Weights of a small GPT-style language model, trained from scratch on English Wikipedia.
Size: 12 layers, 2 heads of 128, vocabulary 512.
MLP neurons of a small language model. Each row is named by its layer, matrix (up: input weights) and neuron, and shows model dimensions 0-191. Each number is 500 + 40 x the weight over its row's rms, rounded and kept within 0 to 999. Numbers have three digits each.
Before each neuron's rows, "fires after" lists the tokens most often just before its 100 highest values on Wikipedia text that the model never trained on.

fires after: "an", "en", "g", "in", "ar", "r"
L6.up55:484526494566550513532541433468541449496531446476502489516528529499530493495516590524504483548472490519455497554505440550482510455432479445511523541550484518521515513487445443483486404555549467480472505487489514479497569551526500479489493506567541411498477487552444525456548526514532537526521558538531485480458493523433426526462547513510456466527520516510452525416495455508506454573449483447565521482488515535486516548508510472501528557535502567498472490453511518451457515534512470456501491527490509487403470535500490363541497550489554452484554573445565537411523450507489487500

fires after: "p", " f", "\n\n", " a", "o", "n"
L5.up377:548497466498519572448528560531527534496438452556506443510488483467568472549451465560488512512462534478509531502509499515563493502517576540529519510488516494515502464555512440377535486497443499525478563412576488493518555439524473511470502481496496547570508574542493513495522509489522497554517531461535469528491444484504520579496512489492503510536536475543554515510501520498496467527468515501437571529535500519468530503484522450431522444441515477572505510498508421481473482494471532506503541475471500472514558481518413542475423498514552401565499481454469468504507545500461535449

fires after: " ", "-", " r", "ber", " re"
L8.up709:438416440561479540448530512481468543450541517547551490499499526454567530455560470487563581439534464499447479498547394534503489458524558488479401561555474491513507507497527511521501449493471506473472503463472514507485501477523453551475571535457503520481449509504511503552464485501491421489566524491492458457564460500501504511496499482486534544535414458497501561487508431543540489607485551560522601474544467504449557536442546430505525463576451490515537534484514501490489427469530493506552504519433459459502551477551463526440492465550521515492473466486519531480558477552570520435

fires after: " of", " to", " V", " ", "$", " as"
L5.up800:506494439544482522627453470460483509486528516466538496559591477442439468510517516491493450536551592467497590555509443547419476535481556523466474522480490537494549524488512520543507500478456480584457456463523521462386482509516538456512527554494488501500427511507466467519603512552505514530465513547542522533516511419498434482445503571472450416500504472490511528462551448440502509509528487507509516508473462508407482487465453462515590501542463482433483426497504592519490494540544518452513439513479500534470486493439505584543597502532474500480486510476534478506468447540533485514

fires after: " s", " S", "et", "e", "s", "c"
L9.up1021:531477514511495514402491547501440482477468439467492515539538478495505445458468501484562506450504532472523510537576485490490552501481508443526505513449490530503515445460516496540505496566512452512531498459612547545489410496455471495518429500586517476509457531482497533508523454471522451547573510497518528506511539574511489520581538486538447493434449526413463437573479466464521461521467448518539547537504428511505479474463515455551465480444466519453437443511493544488393515429460549497568560496426399505499543502587505558502488475478523528472423470555473494478491482496502523560

fires after: " s", "es", "s", " S", " as"
L6.up190:540520472488514470429535578535543544470501490474489497544499566501528507489527518574527439499473505470520503575552507477483499511582563521445584594440539495513524449512482536478447442521484512441514557557475488557517462496541430599550511415498531468511418508441518456511527434561475585526521445465430489501489560498490545483512474531415513483460396503491504530430519555429575457505461424543520476558614520492499544463432491430499473561491474521587552532498515464468520433483475534466499480545487431454437520477518477503478490514446535511575472492508526457530462543455548538474

fires after: "c", " con", " as", "is", "s", "d"
L9.up13:470466500521486535494480480479510553462481486497480532567492453507500463469545494484495476527524537480521517494585516518552594485482548463445538542475478493467513544488540545446478528477526481526494498450455559512520553459585447482523532469474449442535561595463539548522527408460465436544517474541473498549467453406512489510565411479487506464561514499501432507470511457538454476454486573458424513457492481513497505506487476484409501580469532509532527481463390473451583485427530549470432463475459550556528521449521439463512544460448515489481521548482501501496487518496509534446

fires after: " F", "F", "Z", " Ch", "b", " C"
L5.up570:485545496516498540487507479559555518457437478511524585556513480508532449481464487523524549483462448534476530461500501532508580574557529564507553559488478520490482513470495476479448492444482523456481533456453632546474494482455534441526510524485417476428510496511486460469469546536501465512500511486577486462505458456547439509506592475559520443486478512560498423505490476479552519446534623530497454531496501479481457588517513454551513482501539476555529430463457542475443469460589488509569489476517466477496444408463536472499502501550477506419495466501468511524537523504430520534

fires after: "em", "es", " m", "m", " de", "res"
L6.up992:492498498491447488507494469457442522509470510453514499505556501526519476424576576547497479427500533450582519551514515462489530474488433466505554488507502541538564476478504548460568483507553524567500507567484537428509516500420604523498520504475515496493434453469442514533469551509483501489498466469490515522483514575556501437510514463437477512443488528468490469498504534444550441532549480519490453518568488454535525395567515466505497478474549491507526561504550529362498568522474402464506480472514480505564509503506480556437508434413521510526458557455523469498486438524430505497

fires after: "ew", " of", "ro", "es", "al", "m"
L8.up672:502538577471437535483476512450483432545492533496522517385510488490501468481551481536563424529505510473492481472521424524502535471560485467503532527523518528432538547438549581486506503414453487466531399527486558535513497502519499454538488459534514531449495475477430483536472511462491502496491503570523512581492478553529488494549497464488462523477459548487490522492518596386554510535530462525510500574536496530569546552522507518477540536459513524489520567493477528478464592543434524431538479463536446557407503426466523539499517474439590495520496451519417509505547513541471454473

fires after: " A", " E", " p", "ou", " f", "p"
L5.up794:476540503488444449442505483473502467441493483467611461477498534447519507451482432482545479488494499480536453547543518479592545479492441533574526508483522494447478525463537440458449531522473424524513518479504477522525475465520494542513496437476491462511546510441475544468522479561560552533526507490422493451484529427471539491449587486473448412551534520495542466516518498489457458568491465496548551488500508441484529482468550428519458469470459491526548530500521427449470530473458519490508516545531489581603493474523380546552478535558505495502584591536427461488449523489445506516

fires after: "ac", "am", " C", "ic", "in"
L6.up736:562535461500509502483435487496559417546524487530513596602499465429498536561472571510492590469505500496452453542459499470450544515523507538554476585428448589527536543513490474453460540507460475493459484498488490446445555533434495483518516472421474487551492487423449466574521480468528438503508534490514457541522490447485471552490446491465496461549499525520485479469471493467453530491540484418497501489527549415506481480485421493473481473515456522465479505539485460520537508512455550529428528493489467551471445496515476550556443447526589476462517459476555389548532521465509435474

fires after: "is", "l", "oun", "at", "th"
L6.up573:430462502540475604466560470448525453415463477478529536562482513571515465540466518518441488472533575436529547517517486464544502486487467556482526581422474425489550503465434471529513444531485482521510480472543519501543494484538497497508512487497404550518429496511470532500546525522496454503535460559585534573489416509526486474506509394444522520461519471522459485543512513520485476496507526488549506468526511573486504493554521500498527534433469473531461518503459548494584548510479526483435503551539448493515474483507463451500524455469431427547550481486518521515483458515508544538

fires after: "he", "res", "am", "m", " b", " p"
L5.up271:585516549515526402458550431537456500535579507510430518529520468518530540498533506488477478506548521457475520390527517511543467489521459472505448526552432518545444548425547424546473513461523545508458530475435511554531466518528568513523520550527452531506484485544442458486575456524505507501526496453514537443545482542470503453546499507496481553480476485529498564492582424514513463490524526510527493432522462535462546491490552512488450477600536458548486571501475514482504521452518522459489535469485519451422486515516447466553509531452493502517465520406569451451508419522501412479

fires after: "u", "qu", "re", "up", " U"
L5.up433:567484495480494496472483502526499455504525484563500497514489456467475499551550410579535569462555459495549523518502535440500434536484501498499463562511503493511547512508489428515401447508396578495484484555562494492465464531482500416489553465528494475489512487526431455447581490525547477512487499453542488541498528626446542497502497550499462473449470513506475446523501525516413458540449482578495450481480553596463524496516407499496516450500474558511526550500519527485484524525498457508556526513534471466539485451427541502560507497455539499445547534482517522549503514490511555482

fires after: "e", "f", "-", "i", "o", "u"
L6.up692:477529469487527503518463502495502497485500505444475491476496493495479478559511440561513499474515533436438488530424464505555533499527600502544519540510522466516509508556500443527478459429474587526499436460531441568534503486489460508504499551472487474495461517533578513487547501531489480495542433475493493495536495452501521466473503530484541467485470498536525558496491485412503447460520482519492533492478484553611482610422537530521546497423508413570481410461482513518506485468409497518538435474492424496439492459526496431543555499521508445543500505461420484530543439495486456572

fires after: " re", "re", "o", "e", " I", " be"
L5.up819:483421534551522482554409542515473504515506481521457493500529496536523496523413472450538509434554462541502505423541507532546432586523478507495581551495494468476459545512477523511520549508510571514421492517524507508485520492507540420509510521434485454489515531565503492503504537530532565493520497392525496510542508478473570550451479494495524473448523487483611479522568490513538412465501417483481503495447547390556415466463498464490478445541503504578517480520532402498523514582498532567449464481479482481594484430412510460514510504471444465491484471529493529472479511544449431451

fires after: "d", "m", "st", "ub", "w", "on"
L5.up158:498540480557491475497544448519432523493521508516481598447503578457491417499616480462493514527509522556521559499535529554422530506439477531493500466528469509486488509583525513472513546494450452481546509488535510529514513445500512453470428463480543477465562476545493577495498542430539478515417438541511464531519535498426525471519503501505467504511565469459542467512517609418572494446548481499509509453513519466569474494446434533519555481549560488547472537499441572515544495433447510482429450532516541483505467482468432483531488513421502598513554487487485476530474548551465453488

fires after: "e", "ol", "f", " de"
L7.up12:474505509477475494517522537433413529597601469535494453510508500515550538463553499458469431503509510462553499540509501525506555446527606502522533507485507484448569536481482465531456531472437505544516524482528498477533509469441478552520526551572499529461532542467530583484494528533455545483608390488448531512502463474514514469456516521451466427480448502513538463511478501426494437481500457527509557503400542475492517503480513487476515545534522531447507480537557482544502438537499458553546514508463495480391526487528542467427502499458457564545516461417471439510453463549510449523

fires after: " ", " (", " m", " S", " f", " s"
L9.up718:478456507531572444537486497486442570489453484511547548555518606524466491553569502459531455524462476488490537499463506529525506501504467485444476596477459567521563460499513507550510517545485524564468501456507517531505429467437491478461519456558506524432491452508513441507520537525488648439501509472481441518548471545502465459450541525445416448526501478540520518453405515498522529497507588478500468474449462500573512600537532563546466533568447501562493468522516473514458516545549438475573479496499481541454461487559498459519483550404506510512419531512495450508428551478531508489

fires after: " the", "x", "l", "ur", "am", " to"
L6.up913:448520532524511490508420458512461461519548489605503490479542576475427517583523442536503536550451495504544494448524491495524487521539523490511524521458506497486508475451532523506488529498446480531478520523475486540439518508483485455458512437483423526535556535473536549450529577569503487470470525504537514483490411461512521587453508553488468518488516524547541483524530427523481566465471446469489585445486516442477475463445516472520515436533451577460468549468409535527385483514505480517433543504472463514480559502488451501525555453463607498516478530535465483513480465470522469443

fires after: "v", "f", " f", " m", " |", " w"
L7.up799:497506480455509567506539571533517541427380541517528550548445528477534527527569614544515505530585463572480485477484492512539468539536477508478529562439479491451542529509498496478478440440495539521444438532482556479494489490548543473467523483472545513466521461540519533554493506495481541453457510517429453507507507512443489435461468541475493464531537526463553552481426405500523458563502438538451460497500487559566504535486395473506469492514402489459477499553555566488478500526525488516482462498466475467456448398543439538503448473408534476540524466452502434524468538485447518486

fires after: "o", " he", " He", "he", "a"
L5.up473:543513486546474507533521499563503584545566449506525485511534521486540519520496530484518516558432488467502515508516568504535535525533496512458473568380523492586524526499540510502533531422568540451469520529460578476476467517481513475498430447487527488433508525538567541436519583409497539502551511482513518469498552419547503442477466498507507463503460499516424451499585519548395496491493490510519474544491443469452524481499482504532460401508498464543514490528483463416479485527515511539449417540475555497510533489507436523544510526476493481530506529507529428499425429502491567420

fires after: "em", "m", "ed", " C", "d", "b"
L6.up821:494497476492471493523476481522497457460522582558487555554576498457564456530490568562457489499525493515505531502519537463487470585592500562432514516463558516555492465505488493466443430473541490587487523477425575456485479448532495507582534546426483464479536505509542486493443511476511519478559429503504492476508428545495480492500500515524484507465451446463437500502477492529552491410476475530507510533506470494471577441455531421514480475477560521446467467539495640501465486480501512526466486497482503421501466567493526509630475520530528590473525444396504476490506542514455476514

fires after: "le", "ar", " D", "am", "end", "en"
L7.up670:463537422481425467533488461528446488514510520514552455470505429540456509470497536457555485472511502456484417488500398565473465513600546490445464529520528595517521505535554462456508420511524484465524515459498500494451463532531526491449513462536498498442545441485479481510502511474509459530551469454495552479494540485551437502572492545527482473462508474498541559505555589502464411536444500441521479517530505513494426478552517464472556511440510492525493522515484495548475521525468502519518425505473557557467456517574447454531468479417543533533524545426557503481389517486512459506

fires after: "e", "le", " U", "re", "ri"
L5.up10:511525454456510488529512509487435586518484486497469548486517462510520436555522481478477502475534482474523526480460540486480513555541478488579477584510538441491527513525546503454492582562402564521446502474501499492519424563524586488488447588494535468522455483506495509434535531451545516462494465473434488531481524495496541510492456501527579435516426475437477574526463504498493493525483441500538496480403507443570553494459515568562473529483438528565481467518493443546495500519488493518486473533507515512545498499502480587555469504542538532579517443535508553541409430490539443517

fires after: " A", " a", "ir", "A", "u", " m"
L7.up85:568452433478518542485465468499451552479508526524547545587507544450483542558518515488498599480486502478487417574479442443511486454468480489454425539456529531496522498464496484521459531481491538495584556452481456463511495476478570539520506492495468501482556507531507503424574533529534494434544472546431528519493411453484518509535552502539522539508500431558519550481489472551425533473516524409524536486490541487477538479488458479552471547554514520463493398464526575543482453516462532468478513503488531470539504507487484473489476522471455516535565519527551490474581540482401551462

fires after: " st", "e", "re", "u", " a", "p"
L7.up314:549508469450531562528524493566519555468476462471497482473538505479510526504498484535629552469497546556541610486450504507490495487559516461486507513480499494593476546505539539543490485546467465380501478483545479486412484485448507502553462486471548504558500463522434507541550499456548492515478465486456524554478474509454456486549499535477515458535423510556447564532511477503491474505501506545505507506493553536583435475449434486451524450572481529502524515490521555505487504424443485508486471488467468496574570532479476461583515473517463564539557513457536423500464461493491614570

fires after: "am", " ch", "c", " b", "all"
L6.up961:557553492493526445406470520512583458556495491474499539608468469512568500500513506478494507525515552494486501511525452531470506485554419572487561522420436546454443529575509536512537533555478542480486479422550426476515483486506469478477471534513506497465537540463483480435529481486514500482494422506553548478484514471468514483535542420469495521473409534494476544517519470485501566541557441441533436535418492594502551490510545492566488491507532522529490536508462510509469467444479489476501548468491480417526480489480492455508474530469597486502441510519570454459434501512511466526

fires after: "p", " p", "n", "v", " st", "t"
L5.up66:569492523498550486446490539513483488523503534482491486531489434464510477476450448512534592540452465547460540503520550506486475540539572472550484504472596577579504528527460450435524514541469490411497507456496525534501534463440494519558517495490496494543512511548573526529495499512470581481466541547410474537444559564511467532480522536481484468523420544469553535430518495513489523511466519489551495575441450502552542467483500455491467519504528500500484535488593492486507517396475536530550408499453505482507584504536466574534572581511488440478466521498442475507481489530431471485

fires after: "ch", "il", "en", "b", "el", "ar"
L5.up172:517526525528465440539449434439489541494544569478445498515516524557519471543533461508480512497543503443552511560419477557536461454496491500513533533527551478541484516547514466505465562467547536489427469473476480580525426492540440528502425529604535481535516541482427515445544485440484500560592428540559563568556537528588572464537511579453452479529496505431499457505505451494464469502493570491491547492487480533508489465489461470514524527531509457525484464453462515516577527495511488489478492546519487505511510489555441476529445466519546477512567492492478520490551541568422579495

fires after: " D", "le", "ar", "in", "il", "u"
L5.up244:504554505550475558484559472470449516550486533536519494499530444451446451497532520410560495512458490499435536539498438525476467439515533528473470551591501471498462593516474479552537489480407539527535577401496541447463529624491555479547476472525511540495496460433510488446554581459477506520564560461472514551487491572518536552532510466480466523487512556496504492471475529518500466493459424476493466457510493492493492487475512534531485522513478491510460427495499540416585497528522562491505464485523567573438423541476464473571373535522507469461553482521493573487499545485491456501

fires after: "c", " a", "ic", " re", "ac", " Un"
L5.up646:551486483557421520473526441413544434490475551508508506464477520549471574505494420536540526503499538472524502544481500416469455522525478513487454517560445546413552477462542519456506598555473543534443449476461514560465485496439486478488496488544516494544520537517525458512481510522523501475486449499532508532516469445516496512488488496506543508511440412555496484562518437510484479499535523577483492468465444502379555500520445466548545499491507534502446531511471485545413453484546556487500548555447552509629531456447452497505452480442504449467483546466510594533516567508454444554

fires after: " ", "is", " D", "r", "l", " J"
L7.up781:461571447561524520448512480483456555391465501503544481510489482483494576491531418494525500458500558493489519420561452472584537484515507461480530505459538428514480440431485385479517503499477486509465561469502520550507584471541547582499513530533465543521440501496535504490500529476519500498464443505574491459592509479539493520473470488526504485400479493577463535450505494482483463525456431473458502450505464542528450499495542473516481464489537460486492493505534499548554546574561493493463478543548481487481446433567421470486443482451486554573585473548488483542485540504552485512

fires after: " F", "l", " A", "ir"
L7.up482:574522417472503508440484501507462507548539496536585545438474498435474518454532530474503623506461496453446548521490469556514504472456576517461462468461438554437465528487541514517503432438489529546506510509497478508483440508571538536407477447520523496491419609538427510524542493622481535496509500516497494476486540426509510555469554569515492520465506438523510515521590536523465560460498448537473528554449507538558489479535481488519566541536519509538453466465473560488418494554533468464509536483520549473490469536524464546502555459510499495491541441530539509518464482513484491440

fires after: "st", " st", " c", " h"
L5.up513:501401443496528484459469589471491390518530488493489543489555477488521507473530485460449485511580528508493443521541519569481606522516482471522490557460490571481466512590471542504503477497527467586513486531447544480509530515537532505485464550565532487567479489562489463526497471410389495507464511504511426531536391422442559521486531482506594487480507462427464495478529572517450570552518453469505522489456513501542475414519524488519528474524481498531491519467471536460476526452504521517479465468522513502491491505541450589577443510505457483477500526528487445418451515525419504547

fires after: " A", "qu", "e", "r", "p", "f"
L9.up86:476530471537494437574532504488525490459531500522591483565505442491550547542563517505490472463468477457547464506529475535511488466433511539480483551527521462539532497491506434531489495486530575513504458459514550469484519567523470492411511489407550565612520500496574465540539544538544458408513467513497498562576418508481497477575535518496566545472512532513556530521527446473548476480515571515490489555520539519506523526471440434451518460445474524573531471494455528444465461484391369530488514526452500530454520555491502482509491572542512490431479506489425459427461431509536457512

fires after: "m", "am", "us", "an", "S", "n"
L5.up419:515508584516481394468479541443506492494544493540525561490453499474545398552478511509515519500525447440478487526530430476439509531448489482506479447565517475548518493487445512535506557473494477513521587573583506510573526453514536574465482534453494494498468528485527498489500550467507524463455422498442496451525493566530438564524493553513481471471545482498519479469492477453461464443508463560493577464578499520522508553533471413466522463457574520501452482498543466445484523551566491505473465565515514561456458442544507521443564446466495524521512529507487465486451482504583509443

fires after: " ", "1", "2", " re", "f"
L8.up422:495500534541480535507471488418478481529444455473525495541497529477530559520541455535529500480581476529442499489420545449460476412533551539553522487465476540483521536506475463504470538493515475570502530435537479498444488527534521539475504553494501491517541470437472491558548593441512473497476467506458513606464521498503488516439478528515475538544599511498557437509485493474534483511448431445432452465516458437547530462506498509478485472542468440569475505509503415465570541493508550484535508445516473487497596496515510498514451526462449478450451568445527488532515470525527442489

fires after: " as", "b", " or", "s", "ow", " with"
L6.up152:445435519472523459492474556461534561492489577486440458479453516572537518464523502547540458487560480436498549533539510503518516492542521493499557558459529539509494504507490462426431470501508469452432495535510552507460432481515497437520558522538435471486505493526505586458498447478512485550435512485419505469536535510429495429509491553554506489493504486562528511471473489492538472413509521486473588548596446465604446485433556510505593452507552540502530544470481460471524516486538574453439474502501468484563531459452443443524467470437552458522509473507460491498509506487582506485

fires after: "od", " c", " h", "er"
L7.up347:474525529448501463492551543533479487462558567577452539571476539551556453509458494544496568550487589429439414490548475453483548430560532524575511509480450494463434449571454512495520523500522515502475473474497542479536533502444543514426503519504541554572389521507481457476449512452468419476474544470527497464517415475500547492530488469432478558588456502548487483434521474474460533511522439497490559473447499541538479539515529461489474503484494465506497475432512522495564445463533498502552501460442514489516469561484487526530503544471532473544477462518474467582487502480466525577

fires after: " v", " M", " m", "ic", " V", " re"
L8.up106:477531483486540508453488443481453526492616517471494503540438598461471493537557511611483428543506554487525513524562539520495587461506532549511474578494461480486493468531512475486422553524433515485484603511492466538547558503485545515526500523516496543414512550514545447532455440496525553448531484497518506494517465539473513459506486542467484508493400472578523500507434521507560507490482522471479481549419478507491491479481534530491493531529517492488503500460470559465519456508579495488462544511503528531534491465555362487450544493514556438400457483541592517417482540486448500511

fires after: " ", " m", " was", " w", " T"
L9.up65:486508516521560510486505485479512573439551458448482471562441515429611519485492586579485483483507548447470488465475525567568540453493502468457472438430539535521420531539465574536560468544541519514497492422505501462519489473491536539520528507516500526384489511526462454513592496589445526518541483484511506471557469568465479479406499490470540481501425495611539503443448502529512486393488535426535509569522515546494577524523520563489514521497480504510534498478517467543496526500590478474487556459495471500532514589515543578526497485452518535556500476446468477448432449486485497573

fires after: "p", "l", "m", "n", "r", "u"
L6.up319:492494495497493480478501480518545517496519495468454521554473437512534459592533372474469540478606564392479529444554503499529521492520441519509501441477510489494518497528445477521601552495436428462496509546459522517510426481539495438482420584470494526525505537500490505463501493523558496531522449547514547509536475601528436485527504499466473479495608453499536494425538507505446508501472541568438499531481515544507479529545562417543522491485555487500520517566538519491492508530481559595524535476544474484465428479501518528511471516590526585511506574504490486542488487562481451446

fires after: "il", "d", "ar", "in", "or"
L5.up118:481513500472451454534467487532464470496451538576506501489536495490546427494501491470453549498519450490574520500496494473486527510564498485468551481495501427533570510532517496442519560469571542513504503460491490541505512508546473439461502497491515405481469522468552469428499528380442452500565529615531459461440507482536513521525464504485525494490491476512461517486446541534492465564469527513473503494465487393449358543466502509491487502508512501519451520496472573521526513466529489611513473508494489499612498484578436436476431563574489471549516533458530485556454490538467483471

fires after: "ac", "r", " S", "ist", "6", "in"
L7.up979:499534422419515446474516510506494475452529482526416541569543475467461511480465498560496539470429467523468531533573470480454523545520479536452515589468436569544566457636504565492527505570446511579506471478476543564516485489525508465426549549460445478465481460544540443479435542564475507543552462526479518573518479475547430545473511576505553474498522496529549515516381553429467513474502514462462502503538517504447486485478526540422480544539462501506478479560449504529482514503450531445523464503489545496472531497543469514508502491523530492444526426473503511539498556525475533495

fires after: "2", " A", "3", "ac", "l", "c"
L6.up770:512564467552558479444510466533452483502495528529478531431524538539555560458512424506579455516541454475573466479506541463551504451457503460410485493414537507498496512577503469536541485529472493536490552448492541498459522533550476492500446503457533479483489570525470465522566491515594589517540520533477543444607462522560465546474543545526508481523462527463497555453508472487505490440466451591455444487534491469472482448474559502459532460499491568505591478533492502513550436478491562505504590500490537551462520477538484496447463529483473465481501573548544540572470505496505505497

fires after: " o", "s", " s", "v", "c"
L7.up599:463533485528590511540512506530492472464498561465499498536487467524438487440502473467479546499483471494502532453481522515524584500580513475523508547520491470551453482499519505490531544442494446468487408525547493555493464547401483467481437467519505478502478557475525531488481523421513455483480498575556518583494459524419494555484500607528451514445422500539483341500531476500523552508510482470522529585508498498537442505447514530510516541509549517490454455455488506434492438463451527466472531485484498550492513421449552468499604545511519495481436476546462479489540529557468414520

fires after: "m", " Ch", "an", "d", "ab", "im"
L7.up298:495507516531459490570525439414509554559553546457465568502472466458519504475537492455515516543506613545540538518541466533457486514469528484497579506502428434538513477508490505474478503500435444514520533483523427502456532513541491536514535469476530526472503497519458551493474518487496517506479518513455535515504556515487480500448471463558477515549466454571460516478537569479505374423540524463551479517498569535505507495575575506532410513554485555495484518522488530525532529483488509500483471549604502529633582478500506512494572512476505567551536498440481508461442504450532536423

fires after: "o", "ri", " l", "l", "ou", "le"
L5.up186:453544490566417402611508567536396473529530453559526436454454494530461481493518503400499541442541528502456544521393465466514495422493524547512492427508505530479553513534532523466520514507479489482527488492579504408427507472460580519441501480524508516518456510500533515469560580487505456476527477560487530465431564514500469456530533475498561407563455480492486476538532513507504445534540463544490499485497499502578521531534459480494504596586490545559523533526501479547523481473435529463491499507507539490483475476486499476499486457476504490550446491592505486526455440508474528478

fires after: "ro", "1", "2", " m", " ", " l"
L6.up548:525464492512485442476523511452435572482489499485458453478492535549498563448631456471465500526517530551487539505558561529547479455499461493584540487488540534399548457526514515516485515570485541558468442507495548492435491420503487525506515440491475553472510486469433517470524498470543539478515497500397535499531480525530458419518465519429489484577470468472518489469548420507446556522534524481444515482427496498497497573449488486507496466515544503528522473452509538459464542489573494496454541447567540533519483567522533518508494563474581527476529557525465506622531425489477485463

fires after: "nd", "t", "a", "is", "m", "r"
L5.up361:523456474473487465470525484466518500486481556495523486481490530511521497479578450481534531491532504502519497474513415509495512436512592489490515508458419475481531478465474500555522549503444548453557544452456446443435541486489477509540464524472536559547497496596475533507506597478459469554491515502504591536597536512542485539495538454499445452499519496582502528592511466529500432433538413473423553467500511501526487496509515486540520489522506509573471486509531454523494484461495523572545415546420530474504479477513450443601545508461467509512503519494521533516484459478553479521

fires after: " l", " o", " w", " b", "el", "2"
L6.up155:549561473507508530454521509546498546498494479408502434446572517499487442505528568498502470446482486445596526514453530536496531400487586548514511467481509500418469506535469483505474498508528430430501516524456431504476465462539505499467532534448484491497546548530500533520479518545411585511415524530474515550526436488537506499528467525499550468456471499560510491462511509478559389494548557483560511583495503443486512493544535561468452514478525529543445464439475509490459488596505496448510580515435485546488552479553486516524564481547542481467507451491554478515539513482507514536

fires after: " A", " M", "r", " C", "o", " v"
L5.up348:525479480523504528566502534429444527488497612558537594506509544509517447489547529530491427485480561461474491602486563529502517479524555538451443536507501415525435522459475515530486543526500554482477533530490503504442536548502493484553506426453388508481431532557469432434474570470570499442543539510432546535479505517500441531549533546475555514474478415496529464536439466468486503438552470482491481471482558500472543584433455499501481465511538555538557502491446461518526509472534498439432477463524573517501490513516501468533496495501483467499477519511647486482489553483548513548

fires after: "r", "c", "b", "qu", "n", "il"
L5.up327:471496549488512516465396514451488529468500463508520534460443535399490495546548451545529466503556494550510504511491414537467459489499522505475434497557585451495475466521488409503519494497481530468420554472506422451521479513578501539441430475480498482445539528438488568418481506478584537488533520567497484504586540536536537480504507495499537566556513522512505467430542528566493503483561514492471489496505539475503491501517516454583415534571491551557525490476516510406476495472455513449430580569549538432473493469467512535427487534484470485444520587510532493462535489590406571507

fires after: " his", "m", "est", "s", "c", "d"
L6.up669:512473560437479500600544485533517486498483541546579444530644460432445463522537555472482511540479468505464520433437481508407521464474542504525531463444451521449459479493535488479554469477511524528540504505434529504577500450561489468572471535476421442512564557483558528525470552489496544451474535516520443466538436431496533462505524543465484446512529485559472531477550548470577444529448487495501518498506519488601482471521497497559428507482498547497544447542448540505508516505425513478482479522463467461442492529560476467529454407434522585427537462506464483504494494459461548514

fires after: "e", " he", " He", "o", "u"
L7.up371:520570509509486549476537503526499492589530507544472449510551482519556473543517536494541596375542399488422546559571503583543455613486492497470567526443470445486523496518562471512543507533457484516503520482408472500441487494500499513495453470431558470501476501559506521414518456495470523453522485420447516440518463506579446487515491461486419474462468540537480477538546500481505471518511533550491490461469529515434417476466460565555457466600524500539550532466518452520491481530520557476514491506469480545489546468532468557512496520492535562503503461479495490446441382441511577490

fires after: " in", " E", " pro", " re", " ", " V"
L6.up997:467429425520541544515467522432567481520477472510528506526558527509479485540478432499523488517557467546504488508532497451541491538471557537499541515442495521513395523459492457442530508543515520566460469442553501529447463498550627490449487490443472548457532515472474493536555470528485466529510504543536520468519500540421481537543517480515459461524478471433567476494522545574472507630596470570522459478498419517465486441473482525452531482541507469488459383519458514454459363503508464482523509456479479468529534453508520502531512497488514526498570562414504450471502548550487480431

fires after: " ", " re", " s", " p", "ec", " a"
L9.up33:528509518470484536481518478432463437467428532500467452580525482533514539488579515522485528495529521526509496575462482523475567488474506480505608457482469521443487478514544503504491485516437462472544544478482494530429436511521473561446545510556449526413536542483544453584480456440521532503505611548464475563510440503513416491481450497499423556563449456457526494488542495612486478552445526556467542528547478522490565442531463427497497484537510493460531526519554488497494529380572549527506535510460479562545534417500484563474501486453528447490487535494493488580536506518580461523